config.toml
n_layer = 13
d_model = 160
n_head = 5
n_kv_head = 5
head_dim = 32
d_mlp = 640
vocab_size = 4934
activation = "gelu"
norm = "layernorm"
norm_place = "pre"
norm_eps = 1e-05
positions = "learned"
qk_norm = false
attn_scale = 0.177
bias = "none"
tie_embeddings = true
parallel_block = false
extras = ["capped logits"]
init = "normal"
init_std_qkv = 0.063
init_std_o = 0.0
init_std_up = 0.063
init_std_down = 0.0
optimizer = "muon_variant"
lr = 0.0041
lr_mult_o = 1.5
lr_mult_down = 2.0
beta1 = 0.9
lr_head = 0.0204
warmup_steps = 200
schedule = "wsd"
decay_fraction = 1.0
decay_shape = "linear"
final_lr_fraction = 0.02
batch_tokens = 32768
seq_len = 512
doc_mask = false
train_tokens = 266200000
steps = 8124
dataset = "wikipedia_en"
MLP neurons of a small language model. Each row is named by its layer, matrix (up: input weights) and neuron, and shows model dimensions 0-159. Each number is 128 + 32 x the weight over its row's rms, rounded and kept within 0 to 255. Numbers have three digits each.
Before each neuron's rows, "fires in" lists the words (lower case) most often at its 100 highest values on Wikipedia text that the model never trained on.

fires in: "first", "second", "english", "third", "fourth", "home"
L5.up631:125130068148125093159082182136095145141098123190107066151068178130142144141119149137127119166115076124128121118078136121157133170171123158187162132110162119122099130166138057089084147109102127119191135162167146141114167184132105104093107114144097096097182076099193107106085124159108153155172125152154138149144117150187139108166167128112130114106095103102080147118165149167060161120063102175074160077130135152149057099107096168146144173110089120154137107147118130107184121211096138

fires in: "there", "9"
L5.up44:139096128167208155108107131117132145071157139162127167074157137152137086142106147148158157116161156170087154081104098099125123147047127159087151113076102123122116125108108158157200099066072159143140078137105167111096136183194069132128109114108128109156134165140132125092146071117148153151093120134122126182120170066143118117088148159143204122140169139122085077073125114106156065141118131121176118124148036156148150087151182160078141107135144149133120168078113147165138144103079142

fires in: "m", "at", "v", "not", "in", "second"
L2.up279:165163066166120126137068166150136122146101127078115149149152065140180126155096190089077085148154092157076162114128097120108112151157113103129195120153115077153117134144124097115132158126118168087089136138151161175201117112120126139228066138092109095130193120080104169104150142108124156163111138115135180102138141154123135177132210125121100074118041059111114125114109185124126084157139099110154098167148098092079164143200137134108088130114134116145115116123105125163101153126150131

fires in: "of", "in", "their", "his"
L5.up384:171110104127099149042089128081139156139118139142159143157108122135124059154163151165116112194168184204130122089168140089195100116117123145112124174109163071136181098143065122155111099076113166099144192088114118132104159079176097182075159131153159166121186101152138074114113117141102179146099162109120135149160162110116086177121151106066127138137081125118122090093114169133123107145160151146091066128163165101160121110109093128151135126155126158120087074142165065133088140165099145

fires in: "at", "madonna", "vs", "detroit", "m"
L2.up116:116124161069094048132104054138171134129145179118155081097121192136142099097114196143135079138147125164111147138146134088091141163141159106176110176160123119126100090158087017087170127157176079109115127130170187159149145103152082105170105134107133180122164077076132172123150092095131125078174135127088170129137167151130154146161160142133087139124157129163141084104095157129160123177125091119159086176153144105077080158135126092078090092123126147090161130140131137189138138125153118

fires in: "college", "career", "the", "website", "university", "city"
L4.up551:136103215100138133127119158126167124118112133132122067135119124132126084167108095132174159108142168086065145173149121043209062159129119089194140201153111092081098108146131141120165086106099166092176151166122129120123138132210091172136121121109173146152188144119157141174095105079147180100073173150128131101054159145146124150155091087090053160146150085117136169135132139135140102122126138118115100104126147106143128138177120140088096072122146087117108128066142153093149133107120120

fires in: "not", "specifically", "have"
L5.up355:153135196106157118084118120099131158109084150148170095086178107118112146117115100137124179131151175125211192072151137133117109142087134173124120095133143133129175150155093185119147141126154077042077153136137142095171142173072127131101109065109114104145093120167122133159058209102115123092120084080147097135066110147189146115127101124156139148088086132147125139089066097140106089138195133140076139113109179090084171103181134165128164126113129135147114112163115133131111155154190154

fires in: "season", "career", "league", "football", "baseball", "championship"
L4.up532:108163116093044144154098102141144064138187125101130175085118096127156100142114119109143117132129070155166110154131059132149103150182142051153141129124175156100152127137086133169111153105126144129069111138158116140124138136117159185142136159164122125045160141109209167130125140128095130130134149140133145090151145188072125114151085065127093176115153136147150171092107065132125083115138099172203124131102120126196129132150093087066137136180071120114133120144105169071137160101185077

fires in: "season", "go", "statistics", "career", "statement"
L2.up164:125113108146109152173104119161097175184134116126096194145117108077127099141167076101149149122122137079166091192144163132114122139126162111129178142087141133147179136108110144083169076136099130103089093117150116093212117136084172154144215096077153135098170100126108148104114147125100139164127113095106109091146169155131158093086107090139090148164093166126131151155111175109128098131075114104182119133071072078102144132182088093108172092176187156168163205135104117159081136145093102

fires in: "it", "she", "he", "this"
L8.up83:081100148093109085112111122123167115148110138197120202156158083160099135145145116089120135160151137195160127058182154148168180137153151104099131095086138157170109098114161134140142147080131132133068169144150082079127179212123128140155116103079098144109132138137095061151069157067107099093165157103107095167120100121133112103165074138082166213086100147144105106165157093137139094146108077139166157121095170140132152112166156178184125101130107117095118101086112146081130146092113117

fires in: "first", "second"
L3.up237:123140130161116127147128136168134092150096106134198132123135120144113114192111103110102117168108125156069184063123080154168129105160171127146179101098127162055091090122110073147132153163132089131112167102138144098149137114070117169134107110075163148123178117122137162086095114089133142118100178104141200139180147121140207181125178118085136178084112125169131116164152132132086132221136074171082135131109106163176074104106110087086083154150100134130140071120103195113104117149112101

fires in: "the", "there", "images", "along", "above", "of"
L2.up371:142183183186109104112121153102082103114080104160149128135084133109095116155101167092113114165104125176148098108075139088171145149051144170205129107085074167172172095174142135132133122114086120077100085124122184174162100131160130110131101112058179107166191138077099104106077088150119125121141136165121162148169169121166170153131138154120149142167131146063101087101188099137155137112096117093186062089162153101129133162129099107108120115069093125152095150117153150146112140108136082

fires in: "it", "he", "they", "according"
L6.up291:137015163169156112124090102149159138146080099165118155117135195100090116190138139111161137130146176133120134086183109109144148123137141172101127098150115105157136135115154142106094179130128131101085140148168135125168125168098125109189135168124086092112159137111145104088084093143043143034135111117146132132094107133108107103169073111129189171119074125142140146211160084118097129179111053182123133142074147116127132190142109146158160104132124122095105110110083108101161150185086133

fires in: "8", "7", "6", "9", "bronze"
L4.up19:125119149182168140156089133162113086084138124188165124134153115091146093178139148134102094168176127128103162108105090108163190116083142164094133089129140103169147176167103200158107076158137146144075129080105190120102124118101134147144128079106091090156111174080155117036124162085131141171168137069151129133121126067194113156115158150092114105117135128078114124110152133149124070128131145167106084138147134164133139111120201121107154098149166137126040152080085179076095145100105143

fires in: "her", "his", "their"
L2.up224:160089116129102130130109134138123117111152078147119104105155037102129079130184155184104094145140144171138111103178084096150146155080147193142105104118130147121129101101080177161048088082080127116106104128157100112181074095153103128120109136173148098096113130112130125126151077123111198145149164097135105060104163076163142162106146189169173102138125127166137147138095140147123100144115179074118201170084141108090115189094129099168119144126178122111039112143175151122131138131169156